MLP neurons of a small language model. Each row is named by its layer, matrix (gate and up: input weights) and neuron, and shows model dimensions 0-191. Each number is 128 + 24 x the weight over its row's rms, rounded and kept within 0 to 255. Numbers have three digits each. A neuron's up and down rows have the sign that makes its largest values positive.
After each neuron's rows, "fires on" lists the tokens most often at its 100 highest values on Wikipedia text that the model never trained on.

L5.gate61:108162109134078124146139155171111056131109157104126166110122146172079133120142146131122097144114111081124150112195148095125098163074140143112130134081138135114097123139111099135167165152090122174153163162158149111150153119151109144114137147108151113150115094116133132149139125104109133101114121145110104131133169102096175167108135131071082119122121149107122135119099137106137125118131130119124131128156146085177145157116099148121097106097142105133119153127164129142109143113116113160138140102091112162149107135121134130153120126132111148111128121102126091149150121148077175137
L5.up61:156117143129124122113146172134130105130089133137061139155098109151120149115138178136128122120127180140177135115162184113132160103181156139148120117112146133142124156116125097073158127096094070132133155144129132095101112127119099155135122143118098091134138064132150110159152086141117133120143127159090112146116118154095130112083135123130144109152135121153139095146093124108096118129138148132180154134123144158102089121123125148151141128131123106121164149101137078115155123177104135134158118135129108146127123110088114112074119112108139145171128166164082120147153095148141142128
fires on: "'", "im", "°", "t", "aly", "rop"

L4.gate298:177152124140148137131127117145148144133172147160132144115135145170131142112116155139112120140125138136101156077110129129092102147131143140137124143176128131135109115195135153141126178158118144120138136161116166109149135084099093093109130134072101130151135106112124130096139147141130149105086110139103103133149131106135166146142152142147076079134203153135133162157123101127125162123142086098124147144081127154169152100102162120083139135120085121120084188133147136130163139152118113163130145143095110141095097103144120151145122135151153131106132107112157094157135141127098146106
L4.up298:116141096120122111149122126126147096115134123103155133094149150130132117123130106091140117124094102120120126108076107137091122081143124097128190136151123118126106146125145181163124129121119175108154168099065138137099150096110121095105155123110147139111117119121102110119161124158070149163113131167097124155122131135128186129112120095150102125185188113160131151157131128139120089138177091092072145100096126119117143146100153153114098121121145118176129128140127088134117102118157136112124104137136155142128127142127110111124134098116170144137143142157150093080135153122124140074
fires on: ",", " out", "Or", "ent", "."

L6.gate143:172148084125089137121172133131129101124109139101113154124147098121107068096157127123139108123118142090125155128102127080097125145114164141124132124082129099188092113124083147136110108107124102117138150113139125138103198114118085130187155126158125081134159116134111164152125090138151118116116148118125115111106150085123142088123077136115091132159136118135133127131120105124119136113116117093132128155122098110145101144158164102157180140163133137129169136150119123149147146114090113143135129159066139120112117140133105146122092129126166144133163170104091147072145143129129130136
L6.up143:162113128114109134131150088152133161122118147116131093142151132128153125106112102143159146115093120137121160120130098132128157142151111052145156136138120145158147157080143101165102145132139106111112156183124129108155148104117149150146125162092156162096126155104124089131112137132138135144161115096132135093118055159145176174102138094133065115169137125132138148111115136146136124149125114139086141145135136142126143127106158133123113137177143160113102154155099126160125153148097094178125131164152184120138147112144104142087094097126128103148149125158119120118137147089130179139
fires on: " |", "-", "im", ":", "led", " play"

L2.gate375:160141109160122122175121106092141127110107149161125122097172114173084135132126153115119133158170118121129161112098174112145133159127166130158126099119149127137121112179160122125149126119089111165137117119136171188124106161122125092166160142100148127143141134118120086100138112149125126127132119135113115119190108141158148122178133147124107154135172193116099110153082126146139172111120111161151137164151127140172115131133120107107124082160103166098099127130105088152099135153138152119149103122090126116083115164108125119126127147117133159131124128157124159134158130170126091106
L2.up375:141160124083111150091108125122107138132140134170129105160135109089115084088115139103126155113154115155127144135123130169164150117124115131105116148150060155092156124124148136101114132124135146173154097131145087140167110178151178133174156110091151154130116147146139158154132122147135091158132157132116130145150139119152163114127121149123113120137093151133113149131110142143152138108104152170172122140112120148089132125108142149123094113115117151160155119151128117171149112148119146105111160171077117128083132145091167124107112102144108129042152116081115159159120125127140113116
fires on: " =", "ter", "e", "er", "ic", "ud"

L5.gate74:147116098129137153111084082124134132106142074113147102137139095104131121153156096145121083105106155133101096127147096099111133138154111142152095111121073146086135105121107151131066137122141123106147133131142154122142121111135105133126141114127086108085125149103153138137122141105172143147149101154167108138135094110148167133107151142120134134134123098171147176073134113155109151116105139121166144152136127120135106121074138063128126156148161110144158114163155108099106098146099098160108101124114108122191140126131133135127182141122168115124153080140102165118163113119146146137
L5.up74:163135101135095129140142128179126145111164154168114144112142102145101121129131073137110107120129165138170110108122126099092109153128153118147092095126158125156088118159126139151110113139119125121125131099138123133160119057109138115130109137089149087122105115100138163112112158103183172108106144119139128129171125080129141108147102135099137146161133128111096123104114066129126140128114129111122143158129135111159113141102141089133132139135159099059089133115147112135123120167080136118122082149114163122130112117112140137109115155094116075133101067150135124123157172098152109094
fires on: ".", " |"

L10.gate258:116128102140124165115106090112137149099091147111116133151115123160094124104178133131135100112095122134184149150112153099166138097120127133183088090132128146144139122111106111151077083075142120144111183119123137153126165131118178098124140180122144155125181129089103101112138136147151109143146124141142102128127115093126108106135164139114135140123124152127113112125148130130103178096157157112139111128124161117163135100064096124164104128141109116132122123143128142161118113128153144102146124125095150146109174116146139099137170104151111086161118104158091099145144148182132153110
L10.up258:118130090140084129142102123112099149121116127131132091128136137102156152129094095169146135119087159135107133129111114157097158105147113166129143156169130086169080146122157113159141168123123142122169147099124120151135094069117120145135142110120135108121137093122115142188148109134085164144162150114163125141124120062131107130147122131117105107156180105119164121150147136111126125107146109091168137143101123130135137121162174137127115180100141103120118147115099112090155139115131084144116134126173148101095072130137105116138088130119119161102121159151124171150097118087108135110
fires on: " San", " N", " El", " Le", " La"

L5.gate111:155150097106115150159097117110141154095120149138142114139137109108169144128114120144128124113137119146122146058159106133132092140097130173125140160121119121102140114102089101142133134121153163188130125100161136169156147102133170151124116126095090136136145165126165090096118123117105144131145142160132103099108086115168137099121136146161119091123130119094121141123144111150082136129120074086164100171129133100153127188117140098119166077087109124095170154127143139112132116159135150138121129133163124127162116083161151151146109133124125161141159095129119135106121168128084108146
L5.up111:112112173087128148128155094151173150115111124117133140155122117114114112154112170115134103108154106115112098097135175129149098138134117148161106136111108139120149087132078097116190112125111140136155147092101126136150079135125172129086095127120075108165108137097136126082100129173083138142152143101111095100101144121140128134108141150168105149140106119105136109128138136102092131165106090117120114104118136112128147082111106120126146122128144090137128077110101160155112113181126118136089108140090141173133128154153173103112098142120142142133170152119141169146092162139128112121
fires on: "st", "f", "ond", "th"

L8.gate11:136116105152090130135152115076172142119142158140115138116140058140155139111127112147125152154103120134161173120163109121100090120110155100160124125146110127113075133126157117168106111155079106165133114091115136154138145148111140121114102159147151148132093081138157164140137095160194171141135120141141082095132085112111124108124144129130158184136094111136102112080113107134111145115109107110138151148171144094165125140128132089144152149115113110114105147119150117136129146115115119139109129154119168154106124137147116109118106109100126093184160144105099159117120140105108099094
L8.up11:111122120105150117097164131116122139162147115110088114183138108152128105108118111141156093121107122144123162120160156134135132149114115089089159103171132142104076134134135168130097109160104140108119085150143144102110113128148130082135101099156099116113130135169173130141165127093126133134104131127122135135155182155125172184099089116135133191118096104135156131129115067121158081157106143137137145125147127096086094136129121062140152110128147140143129125162126152133134168102108132146117115122079166094140154130132111117151138075122104089143125149108111143132124115111130114115
fires on: " |", "1"

L2.gate351:131152108171105117170122146143143146120118137165119117134150138139094130077115131129126136123118106148131131128151138090107120107129160115131120109170143076110111126182151121157141106124074147159140140130138166150146121145105191111139129148108117099135127109108137094170119170135141127162101134124159103161202120103205102153178156146144149134104121122111127134114122091093121135115134093161106180127171130130113071142139144159110148112108091126117142132140137159164121134109144128133126129158134166119144130097129134090126064130123112133122088077101117116143115150141122137101
L2.up351:107169128143100172122124114098138165135105135122149134092132090121093131144160194082154119143176125099149122135144116099128109126153161118084119114121084115130140176166149129116099130143116131135111141121115146139153126158183111125108120145161126165148131130150101100176105131130124157135165113088112100096152074126155109150111147143181114147106122146118134163120162076103125118133092130143123115079102141132142099178125151103135134141156098144152100154146150116124129111110129100120168142124083137155150136157111143135127160100145141155146147097097084143171158114156134134115
fires on: "al", "ie", "e", "end", "ud", "all"

L2.gate146:088128103112163122108109127090115137135170135150089192161113123159130130147165100143123085144137163146161123142139143090103117159125166145105167110108178156150121123106122161082043174183117145140119152146124169141101167128106152110147136127115117130128180102143115121160144148131104115116111086123162111129143150135137149109146113147145116130138141099104138108116110134138133137124143160120139115069154168113167091142111167123110126130138136141125088164178114131103174133101166133131127109172128117130141125126142162140126141143128133117126131152141141160126146144132154168089
L2.up146:138156099133108121114166064100146120155139120113122127139138128137154065124206101123143141153205155106145114152103142109085135102134114120155121134078156148133160134107133147113123153173111124107107165152140167129169139162145139140149147157144129134114205135116128114160125085199135149138159111152123105107080090124106130105124140145132134102133120174135122099123157118128103143148149166144103132131141113123121060151134133162090113122143176141157113148141127137109159099167124107115138131137107120126136138133130140109135151100140119124159157129143131137148114137138130129107
fires on: "ry", "s", "ats", "ie", "ar", "ey"

L6.gate37:103116160138161140119115112152130120155139120107148156107067126137137108108139132126133132082152147171110113154151144122119113117113139125123125113130127140107140103150142144142162127099147171106129113115117149160080143153155160123142136120128139090104116142143108112085127126114110111073151150167115114128110166150091084140105134090108118145147154157100104167115127148118145137168125124131126142121146175161093171099109102103143170137098073101154185124115126102127129136158132150157110135137172145199150121138138160180161111134117082161140116148111159173146141161169107125148
L6.up37:134119132118128128126169139169113114126132121175097152176068143154146134112171095152118104122149174176155157141143167106144138140146152107118110109134157139141130128112103115144139112082111126117140123127107122120102147108147111134138127131136124088133104146128095119080114099150123116084120161150124112127107165128131134119126075091129153156138132147121132112120113109082143158124120170097165139104141178157130162127109131116137118118108100076131135131120125100120139122201151159183083129092164134155162169110151169148146115130122100199148153152112119136151149129156110129114
fires on: "N", " U", "ional", "U", " Fin", " commun"

L6.gate320:106143116171095169144124151058131152093119141134101145125132115158122147125121137131089118111107101131133113144119144095140109097171138127105107146131151128142120126191141099136153139135124134143135135112158139126131176114075145131087106145139127128107155130124137176080135158134166147136130161115125117147158120131112190157144146127109164164121158153080131109122128113094112145134154111106166188151108156123177136141100145091127156122124133118105100124136155126115103101202135108165126138119118146137175119104136121127147122139078180135165141115131159089117127146162131167120
L6.up320:110104134134062147140129133132101135105150117134096096134113141192092152143128128116127118125134105104128126092143129095104135086133166098090143116132111126124125095180177104118136148144117192121139166153128117122114089131081133114097105086127096133100130145140090135079156155173150118123123140131124128142095125140112131122125103126100145161134123155099148179108153115104117162125094101103145144098091123156150119086150157086122152092107135167158136120095106135115125102148106165134115111096180136126118089141131133124128148093111154139156131167135085084144114108139139169121
fires on: ",", "ia", ".", " City", " States", "in"

L10.gate250:108117137134112134127100146122189109182144191123159128111166137139128094095127100127115126124119150122122092095117099135072085125152149088166106128156095131162122164130133126123116138148093128125133143159098139122171150141165127169098139166147101110147141082128135118142144113084166079124116170115099105166129105101132129143138091133145119155104133115143112132143155122149130158099118190118147135131119118164156121106133132071158091127134124131151140136189124172113128170144166108127137116123121120104144161110156111139111177133113164150122112138149144119170122172121125110133
L10.up250:109110138179100105124126104169085089113108127066148104103156116144112114132160124124154122113092138135098114130112139106121135123127096121149101129162125156147142134147133178119142186126141140092178150144119131116127142088137124122151140105104156171113111118145098126171096149127161120103133138079123167182126124110075156138142136173132147117116148131125155179140118139152120129136120096143155127173107115148120170161113156112148120117121144154171116171140123176134128095131132101117150110098144133101142100123160124099158098155103155136139170149117087155167073123116117124106
fires on: "a", " ", " A", " La", "m", " Le"

L2.gate135:156148147105145111098174151111119117102148153112133177157126126162125123123127132100111089095124155124145111104130137124150123127065168113129115108125146132143135085103119147143129137100103094151133125103138105171081092151113118121124161161113173179145125128132135171105139073140165079130119125097126091127151135110146118105142118124132138146122118142104092115076147138105110149093115087108183087136096182102127120127128069149107158096102091125134114147153114147114140088109139100138161126117171107113151129094148131135132136126122138152156139156127104106130104137134180093099
L2.up135:143094139119159147095154103112110141137114120098177135104102114141159114171118160100140127097142139155176084131171150131162131187115129144145126131148112127112126081096129129115099115098138141151125101106105127133104076167136121161116130158199174129121134171117087124146100121152136139124132111144099102129124141154102109111098139135176129105111076128140161124100163083091111129131155097133139161129098154120121119128170093117118098095111102114125169115124129110096178120152125104145148122150115114150129100086161143152113152125162160133146128116128116119144078144109167141110
fires on: " Austria", "ne", " Sant", " ten", "stitut", " sem"

L5.gate317:098128076120101132122117115138089126094160132141109114152127133124088122107082100144128137137098165146139138118133167094166121129113140123141131119119133150116174062151158162141071174132091125150147136154131142102130144158097115126121159134154159136119131114153177147146162123155146095115178123116137121113135153119156145103075114133110162141129150119141088119110150107123128129097093148119142149152142173116131099177134133132144166131162154179115127138142122128119119136088099091142125112170146146129083110119107108146174118150117131113140139122130061115158149077116138073120
L5.up317:174100137102092128140139122115129147112169121174117134127175164127115106114093084105156121123122112150116165094110144120145127127153116090160131090138117163147128097136179153131139185153084113105125147113106135109109125134108082127112122136116180114115112132131148103134114116121160095122146118133148100087141137126124142159123122100121128139113111114101110126150073124121139165152100122132104177133102171155120132124164128087116135142144144169160062116117120130165099165114116087122137124162162122104132140127114114140121119089103102148158106157149117114103131138044126086091
fires on: " |"